MLP neurons of a small language model. Each row is named by its layer, matrix (up: input weights) and neuron, and shows model dimensions 16-143. Each number is 128 + 24 x the weight over its row's rms, rounded and kept within 0 to 255. Numbers have three digits each.
After each neuron's rows, "fires on" lists the tokens most often at its 100 highest values on Wikipedia text that the model never trained on.

L4.up377:172135116159114162118162128148125113119098130129127178113137132129106091136095102126150145104121155117085151102091177179164111132150158092130128140125136141125125140129128128126141077158120144119201142084133149108132148101163107109095142146117161140121119132108149139147168095144110113086158108152100125124122109147135139115116089132083136145152126111148118147104081117139136153131123
fires on: " it", " is", " would", " him", " was", "ost"

L4.up737:115141157124143095119119147146129118129124179135128148143193108152132160152105164112122119098134109148123097158117125154173127155108129170159140159096152161106119146123110121159107151119160123163183126125113101086147123123125127105139175103131116141148145168142149123103178113099137146097109158124088080080150132114169120120129069064118112117139171129097114148148109140150147128104125
fires on: " has", " have", " had", "ing", "ri"

L4.up552:080121125134146134156113134161129091125105139110139103104124101101115116128144142158173101166149162126178149163136133142141086158103138144155182129127133140108132195146136155112120149176083139132135144074099124136146124123142123146148149120166189130149098151129107123127154097125138112110130094147130118153110120144129142120146136137069178090150107112126148107153171150068155098129113
fires on: "ge", "m", "iz", "ark", "s", "hed"

L4.up36:136164151127138183137099121126091118154119133103126153056123153124153110137133158120153151143136092112149105130100145113159098137176137160125114171155128101127138154096116112142143129113192151141085124103122136093158148099129144114097119075098156133138155127126141120128128110108101127164118161153129098080114096132150144120104129178146099138119132111150095147137115165108118144152125
fires on: " 3", "5", "0", " 10", " 20", "00"

L2.up329:157149123127121136108163131161087103137110080167113161153146170179170183142147098118124139136103152132154135132132165158148088085160141153112156131109170105086157161146121138117142122158135157135113152094117096131085152156122171131074135186122148094166085152109129118111141173130136137110093140103143131136121125130133160101114151121097141132100119093132146151083133113113127150122122
fires on: ":", "ics", " |", "ic", " &"

L2.up689:119102060123153143119083142143117135125122139147138146111163114117166123096112132134078127102120101082103109134101132160184138128168126143088149097119162155144103106136156162176136154117131098146111111099100140132130127161087145145149142119108144157128166154079123117135100149131142165149145071172092142128129104156121119159086109141110106135135111170152109140150127170107145154073094
fires on: "ific", "ict", "ue", "ry"

L4.up170:115133112115116147171093104065102112149123122102131152145088135164158102136108137144123101160143119110138162135100128109152155117148102115131075152145132088168123142161126168116160147164131137162098147108122160138139103165121129155142152165166148143144163106095148095190107109148094128135106133134135126117137115117101132123108105102148162166132120115063107122152133109141162129123116
fires on: "or", "ad", "ward", "ann", "id"

L4.up719:143132097150092084119119098123101120165160109149157153097138074161118101175134118106151076081115108111155153134132129142138115145163175114096135119189149103139097129155118140129136143157089138123122101121126119107142111078119111117146127154135127106155096130131160109135118116151131177131139109081104091156139118110145123143109073151127155117162111165104125119119112126148112165117133
fires on: ".", "\"", ")", ",", ")."

L4.up116:091148104123173157118109098106143146125128105099045120128142119136133158112133122170114126097119109159165137117120146129153120090142126111143117174154123082112155108139116092102127112086133114124153129113068108090128137138093167158147122151144147164125168099102106117130119161111107169164132065110083140071139122131134119114119126109121163136128127142113117137157180159107094138116109
fires on: "an", "c", "ul", "e", "iz"

L4.up490:154168145148129127116119115145126148136102135158128092127134121171157144085176127114176138119078158180126152123122114100144106132153135122125139133172113102123111178170136126090131129189166156104146163123098153132160105113092138147165130126109133146073113147106110136145138112128106128120157153125150078101134107134170114138184143115168129137129116110140096100105137192127147124140114
fires on: "es", "ill", "ward", "ep", "ile", "ge"